Weights of a small transformer language model.
Size: 19 layers, width 192, vocabulary 2048.
MLP neurons of a small language model. Each row is named by its layer, matrix (up: input weights) and neuron, and shows model dimensions 0-191. Each number is 500 + 50 x the weight over its row's rms, rounded and kept within 0 to 999. Numbers have three digits each.
After each neuron's rows, "fires after" lists the tokens most often just before its 100 highest values on Wikipedia text that the model never trained on.

L10.up30:516477466507513472556418528475515499440530618596572521495512527567504491478423484474389513574552464515454554481518499492487533491517519444519435516461482564399550373428551542513454524547465668550497479457530461504464458504533546556482433432449465480474500473512449520604501527518436453488518430471498600395481424517453510549466524506479514487492493493518437524464514549510488572364483533559566556591454477353599565538522593553558454502494528533488545449444514519428392500447453510525522557540447524517461559481438484516497494452505495502448527484521495476592486573546603559405
fires after: ", ", "s", "iss", "S", "ch"

L9.up710:485451447492628514480470523584519458442491503519548533522558515542506523460524545518544465487536518450452515480589425484489503520578520534535472507476467566544560578474437520521464539353364574484445533471493560496414459527581546498515482549572451485390420485521555463501521543462563492484426545512492418439450467476480408594531464499506513520523431606528553559492467511459552467467507566584489539546504496409570558454503434548424395522518469600472478583562472519458431468487465522490527508508449556424454461461471465544504391472458461529442541512542406491478448610554620509493
fires after: "de", "un", "sh", "f", "iss", "s"

L4.up241:559473517476406462488470402475501483488535486516542567499521475528459544526531547525498616503453409435557541508511529573589409505547537448504550427509545526491449526482522489567422562527520464612559522569488492531578496424498459487470499471507540513518565530457544476533380422422511457561519597424494437536575486571476497564587489470448547469536570519488459481457513507403445379438454487459483502595425508386449526482422495526578499431527493529464618501534563519416466518527396435481566506510535486427541469626545528541467432451557443504461536530530475506455461461481554443511
fires after: "0 ", "| ", "the ", "1 ", "— ", " "

L9.up239:510453504464542548444464511500367574495517547545540439475457454478467534464473471528447479416460482508526513608522531416573508546528525477500409482528457565423491428452575491531489521578435570496556429480491511497448478506548434426498411489516532477407503623554522477468545395503534528586540485466536577507566518462520521396489549501502553527482530518539454521491501545569498495442509541587441406574428496446531545420554622519569574516491410456476403567480437494456384499503535437502506477486467470427625488499509563548444430523472578497461477547576491538553476551442498539443
fires after: "s", "S", "ers", "s ", "es", "Sh"

L7.up201:463581517426428520547534466565482472525569453558503574517450479499608512444432473474473485563553484526519501494500575473475532473549521599423510546583560586505527605418462445537458492513491554573535577569568484505429615474481484559509473472586457361511471582434494525554529534529547571440464483523523474452459484407568526478592511431518465526544528526469426541518446426412463545512531441550480548486483543445486510449507510461490534428479489520574479462406428488522613484416402520483525477471464438451477494498500471521391540535501496521543462438597553523548455427523437433425
fires after: "==", "h", "g", "t", "in", "km"

L6.up616:609470602522568570587394521527525505465433467440560568513460439504492451462495543478556490500613428419469451588519448589450536436413446561395470522471438479536496532480512458445514505591546532496507486481518528600504514401523586517470457561503527500391511541524568519506431532454528452585467536481512540515491469474455555450489579490452520526485402482470424516541482502527428547573423611514518497522574593472490542498526498459587612532520467578430496452474475466447478389493487528472460564515504430433494457435476497506506492552465424488553520441492460552380536543495478521525
fires after: "S", "L", "J", "D", "Al", "de"

L10.up443:564435577487326627505515477523514434476495561423546497584423517559598530445512460451590531427465508433518527553567458486441494528412492501505408540568463572572487476460463513552448524373528517444534503432478526460475447427572534492573499525481493445504513509572526546497583393469470567537514513500534495515507421573485482509483500524528479418521546432458519465571550445479387489515519491569471474497513505503440453620535547495526452475455561473511489572504584488527524505526525435457490455512489489512496486556529500511463357408397497514556423538532564447524558545511482570453
fires after: "h", "H", "R", "l", "r"

L6.up630:557441459444451602408520558435445498519469546508507608488459494564535571437462558533435528471477427501453513486508446495582464455535504480472485552611609532518489500504436554496468446471442459496504546541464475449468561626502452511549432547502531403549473484398491521511585442514561479505534453476544591487532567525447512539503583531462495551475523434493535539483500431381382417572538519564508493505517449509512381507473408457472536519493487553591533568467542508544573488491460454515470463543513506663435536491544452498468516508489562479596435403494521457471436418521519499465
fires after: "h", "ong", "th", "in", "k", "y"

L15.up4:537409490565514528403432478512433483595489534473517493475570472533506578479453447458490617483489507424475497475479513456487520442521548554430447477348520504494538496589477501446545507484573585568580546500521460461475472438499436606446508505513509523454414456414512553558558436442480451512660535568542532389514485511520546529510552440555516525508410537393413582438473554530470549499465587542485531513580553507561511492471527544515382500511554534583491493497462523461452458509505479430522499496535553375436572493445524557536529485508496574498502432445507483551474479425444505461
fires after: "S", "s", "of ", "m", ", ", "and "

L8.up374:523557471448554453538527614530421519454563557549504499541508477517403435525584540601426579465505482501484508523603492476464464454486457574444423512496448540408527548503500534499500505477399488616485516384449581536486422506685452541505469467491485468482467479525598527531618449466533484584463516379547515494537490465485585502534484549471446502525517517518470578451512447528491414493515424524525479441420516540447527469453536518471433469607498537516449520437486542506413509572510534496561523609567496515542489520449479490476503492479444562454453558479536482453568524444514434405
fires after: "sh", "S", "Sh", "s", "No"

L4.up731:520526490610501518501506496520479473464466439608436395480552572449521526495453507511560481545495496461464496554528526492605477481652513520486488509498508407484459527419586431496440529401443456572481529490437544490460478406502544505533479535455510536438540479528523509463456459436458482492606488449548579470479523549556505427528505533493494519643482497493619579483480463442432419518579423608530413547533485579492483551558529486427531419526449460490413466437564547533494512461448507570423487549521594490509460550548545537430537516552470471450504418556512450524531398468441517423
fires after: "% ", ") ", ".", "ill"

L10.up750:496433540500554538460448506544531454529451450412497429482579579516523465516520462443370539460541468524429552452511536366509511502563464491499464506404531588460519514543679553609533555536457464659526480518525475505490471488516443424521540513504472449543505537544488510544502475546542459594432581509486518514556429580542465474475537485503480464494453482543471527461477456459392489532498529468409571552541509508500422534484584413520567594501512524467549451435476515534502536451452444485459556471568518460426448488525454527509554383531415397555471473488494514592578469498530534504
fires after: "r", "| ", "S", "ag", "tur", "R"

L12.up324:546496463551473522498444485506519453492427505404586489554577568503439484524524528430557575394545606475521540467543376421473532469415432554479469522500576512533542425479532511534531470427481581539538517457511481598445598488461546389480424504469456457451427547601463494538601368430450586554453608458554553456525495499499569530546485428516483490423508419487445575468484466539509456457542554516560582477447536471498472514455540447436514531488564549495468477457562476539585473463526545483512481491533471520483521558430466418500501469500527468429509552559445506514527553447593469572
fires after: "S", "li", "s", "Sh", "l", "h"

L2.up219:499495399495515499543469456522560474518548521459416443499542371464526550493444578424484553519501440541524544502533516526417489482509438474496524524456499563599458463460458504564542525512427535543479534586555453463433482486448437608439479442501537482587516476410462559419534421558563490529499450608486467544522478532523475454485521504471627393393538482459560508531451536481531545527518567502496603516522424593434469465487506531485509512443526519515374474480443643435535611478491457524496525551474438536420536477555556537581470567462512522558434485596486480462493453511412506504
fires after: "\n", "Pr"

L7.up304:513578548446511471559615486538480543553506475491502496632450479392564506463547541444416585445516551419586504542547460494543523506563579507490445486526555492455607518456497470543510474594453474496452601483541516362592563497447483510473509500468440519465558539491484483495483510411449540513544468530482438400491535494531558474516457433596527491551535481463526511466418479502494529541453492554469534526527499387505491495492447513538556492495325406467471511428556478385490415501435536497487462437412551611552436564518508470514537467562522461597527500574534506479489445482497490490
fires after: "h", "t", "kn", "C", "sh"

L8.up222:503441433449468415462483535522538508434527437533463492555479503599504468518480442490532475445572495449460606508525486551453501511522522572545564387559553445450437511504417458586490474546454456450475557491561495439514510589567542576429646489530532531537464593438482557502491516527467364432526487504562400547448448548453497549468541505431536457420600494512435450419589506404464582572523514498536437453544496406512488548484530566551417586548504485576446545485522498534500536526485581461441402534501530443569440497476509529507532588496517556497464488440509520501476486556487436510
fires after: "M", "p", "c", "m", "f"

L12.up489:470405480430426533471610521444547472525500498502457481467520577569489497507505533461392484513531492476455504406476419482482478489515537601398482452386566451505457470485520634486584465482538464476417487454480501520499520505576531582411543469454513492490523548427439531502526486524563548427526571489500474508438503478489580493506579548635507474513517395486479544437557490538497462443432580564479532541512477460526524512488457472459516426461594560602585537488551537428521519582619473456395482501443517482481474494515436639461382570535494483504543570457506516504519557524521525481
fires after: "=", "in ", "during ", "of ", "from "

L14.up639:572531486610448473549508477443464501423448589440591550445486419549558397444485491506441556481537480510410464468493583475508538473415559618449505504533543528503532465512436481471611496535580497550489580503540470512513565518548537485568551463542500498516492499436494475452569458481466568524524526555523527459492430413583469522486503459387501477561397548533514524615536515597487505503525508559463456543441460433558460467419505457586429461517482357516451449491526439396510521504595446489417492523529509509433501537451516555564570563527494490520500444549440475502446543451517503393
fires after: "S", "s", "L", "K", "k", "A"

L4.up504:500438483441518450448605392535366362507566518536430491524536481534489518530517517523554469531505455432628528595558527540480509432402499361536481464521465517545554609514572428504596518520474417546559570489466434581535526448506564510550469462487525521559524583434502499505456553483508457451441491441430460492401536535496463497510511472483471546470511409521532506459502503522419465494393545481542458488489528437363528542439555475500468477566457535501551593477530621483468499450523503522477452485556495580469517481503591522531442550553473494468485511576533529463558584491505486498
fires after: "\n"

L6.up437:558606430482511476558525495523573497489474450471590515489403445530487479553530511455499587553501403439506562505502548541510517481522547490500499467535464504528437399455558556388564491560481471448606476443407526502519443463516483488487543413499564341516548584539488567455473432458454509576500649450586410514529568480522532502555510432468484541474521538468450529448470557527427531526473580517469434640480571483427531461494516455506437543484485497562532452502543485408501542533491500485575507464505497489427532439451545437491607423468454528470458450549540478383485511540472487478
fires after: "0 ", "L", "S", "V", "D", "F"

L6.up222:513479526514469443508569499510483531547571456560540549466501480469494427520419566525450442475485500535598566451458602508462486467479479407533549434407518464412563497481477418526430534423481471475532499503492516559521473535469417506515469438550573442589505553449434480504541416643449549513461576568434522563386443467411511486557395514516543507514528423546469489461508415530528555564535618471474531479473506403492447484458515511459436448538544441577480462512471441571602553497499540437496553471483518560534502464539511547544594537475494530623511389578528521470533506489434469467
fires after: "A", "O", "Of"

L16.up201:454468523496481458488446472479534519573491552448553461505518443585582457503468549491524488534371458455546492533471494416484454514516496489540473522429455476518450430431571534482537541488495470562487519482505551477559601546529405517530480422497466459523604545561560475443534425513547501447438439559540412441460511534572472510577505358505461502560507499515570500523452520547517498497491526462518519425470535542481556557453422495519586591477453504568507594475456417451382451574582449560476541615515457479482569500602476527557535497415499511455395553444436472576543583573527460576
fires after: "| ", "|", "- ", "S"

L8.up612:559446521475568463545440501469512524477594516472518493541614504396513488519509515419484417540520545481476386551547498505487507531473421430499562506440488405446463446395457514445513504494544558501452535473529433513398451431588530435508449498402540568504508529560562572501455540518479473507459430574576461480515524499507498550539469546518490504546543456414458493458540374645550467518526571492479386585563531489509550549544568552537566451468581436494519599445495538562406464457477483429514470473496492486522619515420540476470518485514533535546507438472525408580486444532561523495
fires after: "S", "sp", "Con", "Fr", "pr", "trans"

L6.up584:616579550634455518523481437449447447511537512525506491464455520581461599490520480498463391572476492413560489534522533568440503439446502489562479531436498528593596536481423581424497463553521512526540599425549480469560503524485516509500426553376518557477600497519449473504483530481557489402477552560491465390493480483396514542511460499548485462508547487466405478409517427503395493448511522492484496509545535512512481539595559545554398471556428536477431571501481558558549439409475444453445574506498486480548512567470452483518497522587460563565494537490464464448472552486471433517
fires after: "\n", "M", "18", "Con", "35", "res"

L12.up471:608451373495564443499472466549528459443588434502493438556503519496577427469627457477518527477571449470490471535440540478505535493374508495479467455564481549445462469551508515554528379553516542453588515429513582415474388509537533508484483501469486443555495542580474549490559484467517543462423580451560577460506553453399529465547523538577449424490470551479461450507471432531497484582427570475505585480476545511489467535506525535505518523420512457465474630432543483387448540549527433522524535567495513444601520510526532506520473509496592522494419513533512533518593510449417541461
fires after: "s", "c", "sp", "ef", "Sh"

L4.up94:555460527440430510469498516455457536426515528486507577531504434541455411450448435425500533451585533492509523564598526487534498552487566379473468467403602458537498534513492465471452545556553465508503515445471579491490489464563496598423516448543483542511419476486483458595372506465535486539427652550543553506527429489547499491539470607456541552545546535413489420430536513513410478582472514423409528568483461498545521499528500451514421514475424401496610523547494584432469520468490506585532515542479525531471525506552506456534524409539528497440495557458412476483530559575508531452
fires after: "own", "b", "the ", "ac", "ob", "| "

L12.up47:531478499454480494516475468511468401603581483520534482466487474464527509480518464398591597500625508509437459510526450470419469544497533480514394469430510431554482518498458495455557559540516513488494486504495521486523523503494570474586497558491514481461513509458533522563465507413474541511498445464493544478546513513545476438554537578532494456412479583450436512603513410538469542602483569507516532530578473472438541456541436532593488535544449459454531400534421525549403482511495360569528508466613542535448437496488484438518348550585518563488406527516417545535558559525476384516
fires after: "as", "c", "os", "z", "us", "os "

L15.up103:487447544565506457405495596515466500469563535480465520593505449444509620462512488514437520593491545557509559479573545471497454494577444539476428539447522533526439477450507515405455487469507460532435601482597473536450445506412537533458471493510598657520559448418498500483551489454495477409470499502471517412567569602470546521469472486513482470424366437460509579523455531555426526611499552574493470556499477528576587456499506506570547488504539476489502552465424435532408467519531492524472471461555559466503429458503483426557524453521365491498467483472519502459585550490503480455
fires after: "\n\n", "=", "s", "S"

L8.up752:516417467551580486484433450551481471535459425526571520475595520549538512570544459509494445326509521430566463527511480469498443442526481548506569468487562551552497482493531466439519546543536396500518503481602443496504480509423552456502479462506543469438543513451528541609497542442480496490476566418591491611507452474506506436512598586500524498578418473538501482411530455550596509505480505514494457537582395459426388522499420469483474478505477568591492490548462565626467429536476408444555483461522446520531505531553521486462503380541450534551489513439471517496508495570504596453
fires after: "d", "i", "D", "O", "==", "r"

L12.up748:478464535468495395483412439478543532553516479493585555423528579536466505550542456490442468517478526470532602509538526442445549456558423429522488374475539421477483510434571455550478449525578449456519618503576498545536468584517582502456529524523594476597502516452584497420549535507440480543465552487511446453491463476513503499390525420481466484487592496483474518531533423386460552529522494479521494483396545480511478477468483663514473549555498570492481542520489506505539424433474510497498552469499558489473435425582538483471582403486522464478542454523581596542417426516460521582
fires after: "con", "f", "p", "dep"

L8.up484:516499540569489527418450356442495470542462503450505477537551469441468486453524486522486523514505463539482459526402455542501540527427474575421516497485545545527525494424492535443545509562468448488491459507574531423527539494559505488485503506464629570455538464511563578515468530572477519514497613550601558441504456444535533482490509475498501420543586582453590540563596464524595483563603471586460547411553526546434464464497471549352553422507520586438394520531566501478483526486524510475525521487521483423501463389522470555412475597432527524449467513472544390531502469473488452476
fires after: "L", "l", "M", "T", "tim"

L7.up321:477617604443500459454561408579501549542457471473586486486456568436508554490504501520480415469490456553444493529578465512520438489527445516372546476428555464514457452472439362533483536412541438492486513531496543613511497560500459560553420556548574469562474567532418492468513468619517503562544520527434438543518471516445452603507512446481557468523452498578473502470524456450567503432533507562462449522487615478504514466462478511477548462405555495486468505497403559554551493492470496585515616498351551525478609524544442469536538520487465530506487474525473469543437472550476496498
fires after: "O", "A", "Ad", "% ", "D"

L8.up322:614476528452434495433576490563551523502445586487522511501413456520499424450617501488465505485568399536514497585544536420510513510574524513529521458474517528534442467494448463583582464475509605492477530439392470493383414495603494484487463417454483578438455537542505516491567519591517450543579542473535558468513454479576556485480508523463448515556540542497433410493473355513522508508577532622457505480470456422543526459487566539572510518489419522494442444419533497460404549482513543506508550559535513467482461461461472481585484557463453531474454567587469447527555477414527550493
fires after: "S", "Sh", "o", "s"

L12.up560:413463553466498553573509523503535567499574576546506516508509465511566557399469458490500497490583430509519551499476534429423455463461433554522572438548536488473529490510532581560493490439621496479507428506592460411526501406461529482510474397441500382424533446482510500526555489519495488491555488468580523550556551446442581452483504447443467537582401502428511464379444467437497491562498424551519506504571484486487530421533420492573418568558474534617443530526550489581468438467565483469617462481499453491532490561564504453444485491452479497555546467585539557504435440529503468577
fires after: "tr", "T", "t", "ic ", "ical ", "h"

L9.up159:565510508487500518498535451479462500467458476471523588487571490509476582487606398418552565593462549439524505496574475378525516542435487479517539570479462515580446489462461504475509392517566473469488549556441553575603427542407450456476415508499499451467565646464482442522514400432526495518470539536479440604464550451553582447557537504400502515612490515569490465404495545532566452514470454565535498512476469472482428441506475504559525519433463522499516496424519523476496473494517470577527478469441472596546452558520454561369564481485450499540487479545456544560492446545411465524
fires after: "D", "d", "et", "det", "Ar", "ar"

L7.up585:451555479502567405510502579546492510492533623506629467487568460479561433467513505494418507533525486574524565499521460522546432458424519486473516443446551519456505449514543452507487550563468487518516511552591590479565557465509405506450438542523471479486445509514489512446524503446489548508459469513408476430499554547457664460443391487473578445426466552539517500379577517540546462546485521512549442553535504541580571526514465567477485430620522475488445508487567419443454504492418488491472552550553500574550542506379449459454539528520496550473427468463425529579445514501532513390
fires after: "w", "S", "W", "s", "F", "T"

L12.up341:537400444581493492497478439460523515592509448570472553558477530475476610526399477481484461563491467515476514588582509501534440516470479506464463466552481433514517509439523484488491467535496547452618486469534447441506428503578615441587529497398558514490479502519495501508540520543352503538495460539519517512555433630557456408543528549511545512534520550563472492457500452558480471504428502577442540530415527413554477587499586519412551438559491472500487428502505483536478599608490535405431461532420506474520443448523528479453509494509447532406456511387528415531516442477536499581
fires after: "S", "sp", "le", "ol", "P", "s"

L9.up630:570460496439504467506516469539432499611534553416545461540523524449493503471464521489545503514482510486490525548528523512462485478569414556627494561583546481456473513465532438442438511507556522421350441505463515510537520462480490507370437531471484466448415508435404483487513430494443545489509570574440518577492551456482435519502532492510521486576500457606579515458533497496424590413578595568529434553376530538571468657508491515464422423439454563561464502554476590476505486504575509490499533526499517432489507462545476547578473477441509438487455478516421431468499490482571560496
fires after: "U", "A", ", ", "O", "y", "i"

L15.up269:479571491518611490459506439541452483435497561561583573540473522395510504460632486534454506505508566475441508515575534447574521470471454526435558469503550564484449416506421528464654442498546519539455516445506422424540481531540477471495483490501561556486583498534522475446522421483443537471502485532525436514440530553486554547501528540471561597431463430515507509443508548483502435582530504418582495467551523535558453511455524530458421528568433509533488450501366486489495443489543480489607397395521475500547568557601537562399594494496454589470468450484497473495456461524468479429
fires after: "d", "T", "D", "st", "t", "at"

L2.up326:510616490477567450442460498503557487431474518490467479479504459486515531481573462532541534364452433555526489550460475457513465507559492494540340497433520520467584462464529525474526503464475531461503505559519518538552472596516499591490520566489452491527474502475471492556538422413528501459439541504576493525422567517490506465563521424507533542403500460522392506585510483521442531483528506603514520453488430551504427501495559455545562529482558516587368556433537563523581490490466523523608525512415431575394548542488602445455467590478435532489457509504515382447498502500445579399
fires after: "\n", "St", "rec", "ce"

L10.up74:562477476416516520464551512473513454615553471510527476498472488531483533481466515481560601465455533454522488447529496401442364502513593501421536457480529494503548488478521600472382537565509501491494529456551416573506486520563441574462399515537520437544550548524493579565519516468589515523597495542456471490555455546498519534442484458460545538537508519636502431463515486506479499386374569510515525490512533565554467523412485474492511517491476509496487556438433517473402560521520499419413502399522543457428485602514469514520347523541426528560467470567599496541445511438516518472
fires after: "in ", "to ", "of ", "on ", "'", "and "

L15.up447:430453450418515494481491466586536441523555488534478555467535495485525476572498458498404424478593587507505533495498537503545506530637539457557510461458435548431491460441476483508414547542495587517470489507566474504442588508578549400484409581514442516533487476399501506482489449621515561570524495471585516460496555499537520477488489502483455499456556433467443483532435431428503486567483575512471447542437463518647579504428508401580473573497512549516554513468512520529487355517465546495499529486453500460592455543528484447509448401464514554461356550519503482513474566465470572499
fires after: "h", "–", "y", "w", "-"

L12.up230:540596569487443391505435475407562549493516463497512394519494477536498546513537472528453529511506578532494552528529517479453615428470495455500487458530503517578514414485417396475494513586494490519483641496488526564494452601541526500462450466470479501513493446550576399418495471573415586449531637526442421552515413527574479491502412500588484468507462468502601523500509565535409516570525383451492464568516597542569512493444569477498400557485526471526552511493488536483494509473527498464544565494436407462474484499500448515472526459585482513484544477417438460499511585504471527463
fires after: "N", "er", "an", "En", "en"

L7.up651:558501471468503518462469592484577497439473471469491492491409441531529393421538442496532528531540380476490563530524475499566503469577539470558435500543524586376452461528479495487515437586476479528532546526539506531484487475480537471494432451441515413592511599554499599526432516501555532450508532481584446455548552493448614541477544488365476495498538556570443523465515573400409582558495578411551459575555466419513498378533497489485565486553507577539538444586544505472501462585494476490505494465514495505505472467477517478529565509480415522501441417548573501397421474518462459490
fires after: "d", "D", "S", "L", "'"

L4.up597:532481499574517505523544553495500464595600485514480423534534534472421497499489528538459438483539484459509481561420458565546449464521605412519421449545582426569648569517452553540476511615474472451505492482544524542478484536499467456466459532495521560503509438448506485474450495391586447457532527421529435525472572548563518565461509440487487469377529521488509508436551483558431425532535559501464472477515521559475449491554583476403507564451470537382498555450626526510523518383530496507481451498564466559512494455442474511497539537395485476456546478546599529437538461575410446467
fires after: "\n", ")", "}", ";"

L6.up145:479441534578529502574542470466488495508531494518514537432499571437628462470423514568510510524497510490524525516503515477524479501399569467510534534524461458486543566527481455563577402516545534464494476592498487581527456432477447426501598458453521469507541487485418456450557543517541558551535488485483449539397448477491494555616532425552422403527472450483531522537554540508523530525538599522480353470427425512502476565421569505465456457392456545450449515459459509576478559532515420441522468521475521454530571334612473514595552535418528456512464474556519423478511482471510504433
fires after: "E", "A", "O", "I", "| "

L16.up43:453441459467492501410447483435508477497537591516476482467440528531535579514528521444545467481430520421568546499467518465582450589500514572472567484493508466473559485495506484409491554498428511468420462440425565499564507497435496534528500433572445477505459627500539517478495536442560435466478500556535389498518461503474483551547363460511495462579483488449494513569438602551533472518485467431515570485546562442458451477512514540518512461504358388526514550516575455469440476524579500527521594629550500394511463560582441494482573428493508503425434550454519491566541609533539527556
fires after: "| ", "N", "M", "St", "- "

L8.up621:614445414423552534533562522543527577519482387498571462455561437487469474522409562483448441397447550547519532469550501557344562486474520449532601440554603437463516457447506564451519515524512446434504562500548533537534469455541488480504484510462552417501484519462479468555531529450480486589532526461564543536521469587557512546523501433582544486456545460499474524523473472477448529530562597465469452449475465440492495572384431411493503506465549494473503476482523508567598583411460630456502473556520465513539469480481522548496570541492412519537415470492525416460461574456457529547
fires after: "A", "O", "P", "ad", "int"

L10.up736:486516544517532568532464471499480441592553619531490523502419486525551585559456544526477536462487496513493486532550508587550480479452419497564448490483528427531529469470547487520439613530409527496472467443439498560498574548509491487485497536475476547535516445485496533628560547490612457516496540423577547436530440531504535375488549432526532481473568495535468547495526459462499418555331473462393578466445411460456597480483446615569459552408478528518562553469493449462482514480542465428512485455501519424498523428431493443534457423529429493536540467426457489595544535527479563488
fires after: "lo", "qu", "sh", "ft ", "He", "re"

L14.up545:504454492616565445498442495367542555504460636461433552448568433511478562513627546519468540458549569474516509566596534451486529431544492488475489535490529529500428526588504526489472499438530406572538487519362537405401559440515554525441529467421471513513500487522487467434564477527585481464525575471601486448554498487506575521520466510415463526482509447475571470505513495426552558586413477486536499470465547509458512585488514522435551491501463450475460425555496509466468480384478517550457493474433523482532477567504544477382538513599597513437517462476537446506558506518536491429
fires after: "T", "h", "j", "n", "H", "r"

L12.up198:519525491501454496560486555541547599493523526404552559473546426506436584537547584432455475488580498529504484545611541458498437530487570560512424435416514492477509578477462459506506487528495477529592552585440433396481494538415515461518401497466554455530479547552519487495511458511468474458473561538515379485470532532464601571562463443430487503502500476528468559425507553458444551585510565466464514537476531543423571383513558520496560480491406434605511503500515497452503456551501498513490396521430448483424500509442487527512516381544575507568448390589513491487491398567502461547
fires after: "h", "H", "wh", "res"

L15.up60:540478539434492443530499486516566500458466536529489478509430528498501470387496507536501524540557519470552600550470523569411483479438556471561473565540546534573522526518479485466419547562545455514492454433597481434472538481455484470464482526473515530419398508577498432494530443485486483485496549488489506491466534465452493607455469471574524550561502400480370516497581497510575570490537431449525518506510458540630400507405564536452547497392484432482350429370543532516506534578556547494450519479462574575444438502528579525477467515464436478491471520526449497575547568523614440485
fires after: "Ch", "K", "M", "be", "U", "ch"

L7.up757:567541502472554452516529472514433425488441494547472482544497404626434440461538492501481444525543438501501585531373470519501492588509549544537512536495547514529483607488506425448384464542453531477440483505592524520478427424447417500446511484562533410424545500505443530420568489448469476558588533590463531484554482476485524610519434541418456456597564500477544536561540408500467616482462457535507481561446506555473485500520496463511615505514536489436513504434530426525458518483549554456514487521434524520524490568548482535438352533532503473564456416508517490552578536557418481483
fires after: "U", "M", "C", "m", "H", "A"

L12.up294:527449537507530512454460348411422489562499465407456493488567525527483595513555552566493572534450556432553481354514465492519469448535522507514455547608505489486540471508472558548420587427467440500516550521437458463476406443478513481524564489488546465562485452441472472494490481512526549438474493517567423530577548464496450407500559536504525480533469440477587532526491534594430551410496528543582528477446463470608470475532427544544514454471539559458558522489544568533511568488496508525573558538473439578560427486470611543534485516425435519440468564548475440510514395415522570514
fires after: "or", "An", "Or", "au", "ec", "in"

L8.up336:553440511568501534605418515500501467493510466466536516524484501563459503489512500518527547531490535418584541526567525559430485409458517505520528487426517445577467524518464495483473510609544542488614539420503552506505493534575499477467502558466497509513578534509477536555481614490618463531444486447488437513397545454487520457539452479500546386487517480460479521417513509474333535495478503443535444430417496521504569538532591523518424494564465599416424530421485513575496454412501439542431451502486423583540479502545433423505553560598454486486486488547526465451499473477547410638
fires after: "\n", "ex", "D"

L6.up187:465537483600482428495486494369618579576449551472438522489561403490503485414512550501474498554506465460460483573476453518466377486478519545527547499518469478580582450472459510496511587588502458448532530544494545527514500493522549440567549424520536582427628448505491613483456562403528537490457547485489507403553485438466519478471399534450449513478456507469462515515459457522516508506456553529576529496406530495562452412443490551608580534554562485550416522495535466435460502532473467484492624551541465511490467520562594487435463478497565542555510492496486532470464424527446386507
fires after: "C", "L", "R", "B", "T"

L9.up568:474519488420410448489554482542444473493546444491548528529524487513583421509446434518341554451521516436553451479527511501499537541558497471605498495454535525486543500466409506567541555473548570494543613571591615467588426461594581490496560535457539569568541444563594541499547432520587467467467416538507504472490509455529579530564493534478433485429431495438475496573514444470492464501490444500530471499532494534474486516475534482474449520476450534394518431454490467378472528564527551549482460555453584374534448463550467514560444430422488481545517450463606495447522459484482531474
fires after: "-", "W", "w", "in", "dec", "re"

L9.up391:459523469511576440432527408498484592479504542459459492498544570528486491482536551509441486459513559507573527538559539517487477555530484528521527536462530419403537489526489495542498504460473455446525543562535391473480484444508452431481522529476535537592445561418540490513632493558541501438534567624490411534632521548438491561576448465529478444534431471578394428503454461496432465434503443521611501499463554521468425446497458508562591532425479447470415513457538600531456470585523425514448501502496529560524436422578503583492474433488573456461481547437452454593483539455478544544
fires after: "i", "li", "or", "ers ", "in", "tor "

L12.up464:518472529448538625417567495507486424494527474519435548555512558512504459575467506534493500430491501487451483475455538393514406482511321488469491534424526527582523486459632523510438533438541497445518504510562473564512442510530491501506409536493475500542537475460440520536521461454425476437506617525569502497610409517528552465566470475519468432572531579493510508544515425557472513467453524551438477499574479468550514556570511565515533557502496407604503454468459565458521469453412499531385490494448557474475493468573532574428413485478591548556559459428478543537476488619467521483
fires after: "g", "r", "-", "t", "v", "tur"